config.toml
intermediate_size = 2560
vocab_size = 8125
rope_fraction = 1.0
tie_word_embeddings = false
extras = ["capped logits"]
init_std_o = 0.0246
optimizer = "adam_hyperball"
weight_decay = 0.0
schedule = "wsd"
decay_fraction = 1.0
final_lr_fraction = 0.0
max_seq_len = 1024
doc_mask = false
train_tokens = 553100000
max_steps = 8440
MLP neurons of a small language model. Each row is named by its layer, matrix (up: input weights; down: output weights) and neuron, and shows model dimensions 368-623. Each number is 500 + 50 x the weight over its row's rms, rounded and kept within 0 to 999. Numbers have three digits each.
After each neuron's rows, "fires on" lists the tokens most often at its 100 highest values on Wikipedia text that the model never trained on. A number after a token or word is its count.

L4.up1717:544451536630586386449505533534584487455489567519481529462502457511456488634485516542427462454405521432440605543541474582471459485393417477455469460470599433373522503619487433595458513430564537572525550514485538545446456474478513536521521346427436506389498539577509432506588444575470424432463404510509485483543586566533405504492553418541512503493494458508514456453548410567460499537546555564413407483449444442536463507507468480566419522507476530474521493556540449546432428534455571491546463482487487518528476474453522514414479457496396514555521511561441542549504498488480484585461499498526567527515514498435382557425484526478466523560582585610454472583500506483607477428463578527460485550441430526398530538506549473506521528539535551502469505489455574518523522540468484
L4.down1717:441602519527466514466446427526463525486471477528498501523438528407500484477471463613538542501519530484582526465489472549454477572552565430510466476525400452496461459487476592404482523516459502433506471421496400504491496539505581423488514515531503484516545380574357546448521462462525478507458506549672414426515535562527521540565493616451480557409462438495418534489614455512436469496563441522532576384481512533542532609351426478403514453447464545505479466500484520531485486478576517508464575525487522548481419575602531487557561555479539459483417535443479586524493533528473506545485505444484455565515484479458563423559593389533461488475539460497487520506524628570571514568561478450449469491525577449601548545458566480491536610507481472483485472471524509574518476531392450
fires on: " " 28, "os" 21, "o" 11, "k" 9, "ak" 4, "ver" 4

L4.up1163:554511501568529413642406467490473481507553616484443493425475472436544494520547415516420509543471397457481455505524484370558507382577524493506477476473490529499593605567510509495451539460481493503554565524509518450511467474397533471548549473479469518500462399490511532476420499583563439371466452593534511536545601513606426602454491499427550544547435508597589475526482556472510621506455528555417415506440418522557450509522501534520493434517482504544548523466556557563586577484499535440565494498518486444587585476510539524471436569482380505556513482571525510505394450410498540484511475491523517492608373489496435492426503498523534512423573574505513468606571510498555445495472507487470420414477490425515481542469630444511436460558417518433402460556517497462469445514466532
L4.down1163:437437508488474485526470532515425516530500506485532455497476558482502528473474524475497566530480470495498471465491554567589546511482532598426550481556461466488496498490496538564449574459457429467531456412522521550517490565415474548481500588573539501479532541517441381439436536485461484505468632549539548500559497550470488433469455543521554476555451426572456513604534454574452485459464475644508455534504465511521555469490501538584440577405503486550552558567429533529451543521489478535500469563521468466437399526455513461499602514518515464494441502523446555519517543538517545633531578477496568442509528515483496461554488591481496378436526516547610520537476516470535488455525470595509552397551500438531412448441501512519438513505483540478461491502440494530477435507504487
fires on: " other" 30, " of" 15, "ar" 7, "2" 4

L4.up1649:492464540503543509509429565490521491507506477487496574486532378468441454449558533534497508495406411473480534460560568380601583466440514513434502526500512479432482481480412432597618482437543557535508575440535522552509466496474446506507558498407433475519544505512609427532496530561504493552440496508492571556490533502567474534436544609486486511504396434463512507448465514509507446426470570498527475520490519470509400537461382531527486443503454517423536508457564558539532518465550576431476508516439533506451529438543498510448542507666475472602431526477447474507573509486510521675356492543609494589509527594359471500437475563456498582479448597572517507587452530458602470455500564496593563483519502525451557435459525445415399498589464463465421538500519560530529558457467539
L4.down1649:419493470477470530477478560406488544514549384501512487442436547529367535478546514435576474517533445532544447528483496579394513532499566487532512509544516454522545506552526393487444447537462413521509526550476491431589476381436597471522527521580549509511544529545507547505632485475457569451452485551592523478566455443465517427512486538456488522480494435505459492576575532482499401427413513465434469501421556511464504389522568473566538485546468496454474530478471571458422448495463424442566523417489469457461407463531526465517481518438516446553527441563464471481528529449480521457565473470552514531535536469537482472523489514592389550367611419431438587467448408417516509507491477538474550454514507471504519443591509524571469488572472569426425404514394527541482520497480490
fires on: " " 27, "o" 15, "y" 9, "2" 5, "uro" 5

L4.up353:490445430492506429516597452472560354527523461550498496563529542495501388459511434480474548547460429528463517473425466366529432520436381485459445556464468471541446545612460541469506501421487457498473503523614461514615472439459484554560531449394448520481524563499425620480541516636512514471558545430574518492519488438524645523569504610552499502544489551504484524626479524420461466493377498496430489548434436450554477531480456523482468455537555516544542423510519576564509455528475432487565561472519471475561412497414424503490486496438531460579567508400479404503533592535479527483454586470498436513554474514446439586498435496572449517476567508478517503551483481535449515523436431502486540486499389550488553445527504415492469466544462484527528494491462473541572457445565490
L4.down353:506442464566602567499457531571584499443581529474513504533499476525411514506473477585496510572520426527524571572525494524518441437515466477574508482482482526440417439516509552478562527520494441405528525475508476571538451493528421468454479566515496416499442472511543520521466449454453503510541421565576453483481444490465506538541480441433471543398496506476468493532574472573491503499470492494525519472450463501509559495493449496504467559527470502526518513538548543504527432445532490489456419509551466428362550463476534490497480465482461464436466518468512514522402506500443521473541464544414514492455529559490550480553516595438465542456372415425445512489483562459484502464454515500484481587461537453551523563620482454564566423501462549590541479506523545496384524430545506
fires on: " v" 27, " /" 17, " d" 14, " per" 7, " x" 6

L4.up1267:542536487473420550473419497460497531499488475542463592491561548506549465498475593534452516477480490478546514543568445513540608495454477493595514462495468460451520480461432491548478541462536483505541570460514500479543453449591624523527526417551381499444616434673455435418532484496557460529485541495549469536478475453512469554405414460523518495475572449491572540437463545648501551586581462536493549470547457360449362476573466493522504534563515479474406496440397497510514521563580509591428432512468431534499475527514553454556386501556380521440413559523397489469401512531501577481502402415474546527522448487530508458450503521520499543479585466441562413441517565497466481514530468488437497540411576517587527468502484499459469546535403471476454442493517609550491511487493520
L4.down1267:484413456560429526560442535479485516491465449451453478549511540482460494533455494627576380537422505523471578497431470546521556473548490517478475405498516478537491458519565529578656495536485548440511394507471507603466541497474500565514489531463555504598380461505525492413451517539508588456485457489491568570562526500468597587471513515450529638545460477467429503578553468506530568509466528479556463532539591510483520527437462548466445513505497537546470443484466521534437474464481468467637567500498522505455546446436512468460552455395483526512437517532509498508524567505557479513513525473516461514458573487511436514502571425474495480507473378502558479494456607411476471466521615451644562584557523466448515436535498526599399484506448500580398520453421484538500505467483444
fires on: " " 48, " it" 12, " its" 12, " her" 4

L4.up812:496572472575459535445456471515457487478544530466584425558568467509480460455422479445457504387450541558559541522595506543555507556468454546515497448536505451554529428465432556557488510474581548503478496483547481387498459527519437519516525403468501576562581443520461483520549479520485494464470417396482492465479465527573512560498544511556494483419444497551532489487510533585521536419557430458411531481534499500510414504546433454539433441623535590414467493481491492565542557558516529520572514536588541504472402477502624521509578551433469455506476442446466517483488467425561528539412544603466474493432449524516518514451407568451643557422530523515513399482542458480550500514513505465445566393455493516498489494519498496540467484516436576485479475543494533529483497622512465
L4.down812:479576525448462508486418530500538473558521559503510560458457567556537500513411546447467525477554439507438421627497641494497491514503565530497486411493549557488542484421483387486551513504407444563548493532584421546459456456493545424480515473532610471456442548502504495487617559466452491531479477576508578464534483563508493462409570517538499501434432452499546611489501552545549533445501469375567493625480561528422488481612489454557473527505448472379473500480576454475534562497595635497470538423547497556546503529566486441518495564457481488564555495545536533488541614531593516508460487480559521522530516549455426438477483515527487384444477505478439475557447496457489455513534533554569475466497504454494554409465490542537482435485527500498470585443463552587515610534473521
fires on: "en" 21, "." 16, "ate" 9, "est" 8

L4.up1952:531505491497471502470475574533519467442503484505643430458502441507498457513522487422555431525498524465496552433568505443439504556419517475396483572548587499552415563557492475485494530518471589466530446483528584516463507391457478506537490499481562456457515451451548470439544474541532439603668457536528419461506500439530486466503485576523556558456571601562476570513442559421406494518503442525493538570516553488545510467501493493483475534508452484492509418509530440551446395567396448431493491494498591437430509532450477508503384506466409517539526556462516402556436479406610533581450597458489478515585428521421516611551483580502487508467469457515465498499490465509475518439361523470502481492481470486428494407546488462583451507544421624479609572466455499494536436506480568
L4.down1952:428413517485524466494460479478371336479515457516553449505545478517567514583564458505526538489496510440494506529516529561463538570490505537522492523460497603486441464557476458494497513428535491494487477447480452502571492387546485474567562488534486419495475508558459473602512508518510533455684547538521470478543482445470504552456535510448610483563476529379477510528518467559534448428435518507447424589499508496506503407550470518518543506583611601518462494476496503527478538528472477443511426549503543504519505478525504559484496510507494424445474526536551476552496585517523451561561464480528595489505551512537416412567559473464507422470419471522478436592541525555474489537553504490492489496482505459485528407535568492451508505481405550445455608623530486513445515485452335
fires on: " R" 40, " d" 31, " r" 11, " D" 7

L4.up1942:504490458471517434579534560508516573467623497551442488432461486466435446528480511509417552526542531499492565477459557509479434448482532456541527435499564534449523576561431474543440613506473449578550467452472494459490479562427453489422577463399368507416576546423546588508502463504570506480546489497555511489504501409488481493498451542484436432501492531404475552493454508565491525545560419438410478439455503505396480538461482496489433452529545554546525533511497567520581521571561577505582404582599443580501389427428458413414528497548465540478566524562532507539483494497462446432525501523386563479493500455438433556431507578440449505513537546551463513445464570500502546511538605486505495499520426521590547420472555499436463524460459523546523535473503508485454460507516502
L4.down1942:554520502632533411511535498529507464466515474557506530451538547481497453562527562539440465503510480474479551525516406472462420520559477476493596386455496419529479518444484431417449516577531466459539544590429455459411511555459446520502468465575542495547566525519520619489515416484476498468495464621519494477488583474436464583533427477548494546519524469488485453405365546580429511481470432450519554560502481531455541489552480504471451456564488308503558483562432423463411467437389470515462433522463462481400566527441475536406495523475459507479370514480467522529556414547461540501451501442468555425423571477493500436505493426531560433504521455537524454495481617483488509514461442480502530525519475522500491403496442523567477459475474599506419448513434507458488463528459430
fires on: " she" 15, "ron" 11, "r" 10, " She" 9, " of" 9, "š" 4

L4.up362:454466465483517455507528596404541527493537507539591526510560543595399514531503532526584448523503560561574516494458485501515561466444425501529481414517543467398424507600512501502511467553561527531540455534454620537531553472442589556555521450557541536435532506521445490531611514514528539485613493554504605490528473440529517445442450497485476547454466582507426449572471509497398504441446468522489392522476482525469482433522483491384539467492535589475546442519514556483466528567362452482525485436526460517459468481385550468580484554469481585439506471471517482523521565486606597540481499540524448542549533480432442469465471550497550426459442556441519578414529486534483482451414533561452449420514433444388521394485519518431493452523527581587565544555476452518585563444537483
L4.down362:496384467509475499591514568435434401465528475528418455526548459483513482437455521531485501483514491540558501504437518453503583564579529522481518473526417492571566490527504520515435521532539487566416508574424435451468522478434380457457443557473457491474538486435506560527575601554435472473487450506410527454459471430468443532570569478476573467526563517425453509522453460400420394587556517589428563545454478542481488527429449526465479457430609410480494368438491565564529511532496534426512416530404443513477505428471512522424491420493397483494456438521482512519525460505387447539476504556579490538478544444452472434549535519525555543545396493516456495488579510512423493383589565458613454418463408485507465550520525509474556493439471450495589527457508497495515515597394480
fires on: " " 64, " R" 6, " j" 4, " l" 4, " r" 4

L4.up103:561573596600511496462455544562480548486553571547433469568557477495564538543486525490573497503529505487528504524524449436579418506431453484478601503546555518432560509500503516508595457466526594501539544435433535432445506562590623526485483448540515434507565506535409439550492484511498465576540452621484537430442594562537495555458478534512529463474533528549535497500474524536502559542551383438594526540545507458529465568504453530553564504475507498495563561478535520464532497491455521524534495537504468522465478429476454521508474545519505552506405534488554480487464426434515445548479575428455524520598548536447541509424478522492599588527573563492501379504510587448429516453570391447476432484535473615380476432510440419483431462441611525504506473484457573500478559535555449
L4.down103:454505523489534478486445441562463516513445445457532442489471490529452553477501477603493520526563551560539491504548452506425473531577527571397453381574553506424490524482489488552473470516516605514526526527442479524454442564509481495499433528447491533491475525439405393615523579563499483502526461433505395577450500539582472574361552573444484490534515552488529578518529583503572441518510480418574463542453435553517480509483481531457529521503552455463441486563497467414451538591552450469462530541448575415451436514546533485544530483554409432515487470582454455514422538468541655598479539531584473596478530411547556461424560497433455545503536489535520539547503492399561533502483514460537499483503441594505459523491546536564480531415498433491547503445508503488440517565481579
fires on: "eb" 20, "ab" 17, "ad" 9, "ib" 9, "ou" 8, "ub" 7

L4.up2461:502525538604598513533574605505473537458583497510485472579551569519535541481480523478478554506479557462511511423450500511593457489545521595510519445467496495521461546448411561441475564416495450464460454583624529614448491433535401533504497531491480588496536553414461621464478454539628462472539377405576452587356589506480574485504532539566564493425448532536488493516510491507491506463478518478539483519429419555562548489549526511498479498496547516512540482467534442568519489569443399500452502567569464497522534539463609441453536573595538483490576472466586475545457585512531525524484530554555500520492435531383505520423478401441475461473600535552502531527567460564507411460514391470492508499493498580511586528547512496381495539511531607516544497376467593555547538548452508
L4.down2461:503547570591484462458541504568488544379459531517524514520388470429441501444520600525434488523473559456435489586560466460455349533383539500465518524514471482560463624472480576523443503504398481508512419480534494481509540524552467491455509506533462454554600450599489529484619421524558474428550493405557572514520480570501456510494418516513512484462442475560435493499484477528554504518526501462461375487414557402522521552524440585558483576420491424533512481465419471492460477549468551509404507492377436554388527447519498523448494483457440584483510501493484544605442553496550486504436480578487491443525566543522495430443536520470489429475567476613363513527443594465446531546508551478565483537537540506589534539476617447504551470476467485462422509457456487534527536489493573
fires on: " also" 41, "oc" 15, " starting" 6, " now" 5, "now" 4

L4.up1381:417515448513387434480560573483556461430478529549549541561597498527480549539484449413506496540454534484527541517473520478479504569466525483472450624460605453534496510603483522431521443421433570509449517461354558575567521431580489529503486465443536493536425442507565480447621443509481566483509491502540579566440498495563476474521554475602486474388478531483525453498419592498518464509419552463479550481509473496550478515478512467531426505475489526573532462536494422533536516456406537423572524455508419494440509474454473557484529512530498516475563497443471460642490464530550587522518540455525428580477480510507503448435394494484513501503541496458492527471481567408559490417552606467573530496494573511445436493519572470516465515564482491477466548493521454515551604564540531
L4.down1381:502530526524495469529435484580482480512490506539461555476416466416476484550449424587582504492561605508527489551383425502502449490497511466508479476437427493442556557477497498510506515545558451521510605507491435480422510453540617607509475480507507479566456474489590472516491450402469480464457497553527444554389449492506512526484477512522408437506544468446573466402544590500473510567382498518481549480423573480470565498387492522524465530523547489540557525547426397429464500492500531425497470496451575546479563506439534523449498545451497488458454531518614481449582552464504599417484519478547507559551474495514426532566590524471441501525491526516512324493550482528494536522443429449341557489442513484423586489496491529476552454500537487456435508474544500541526423552482569
fires on: "-" 22, "+" 17, "–" 15, "/" 11, "ud" 6, "on" 5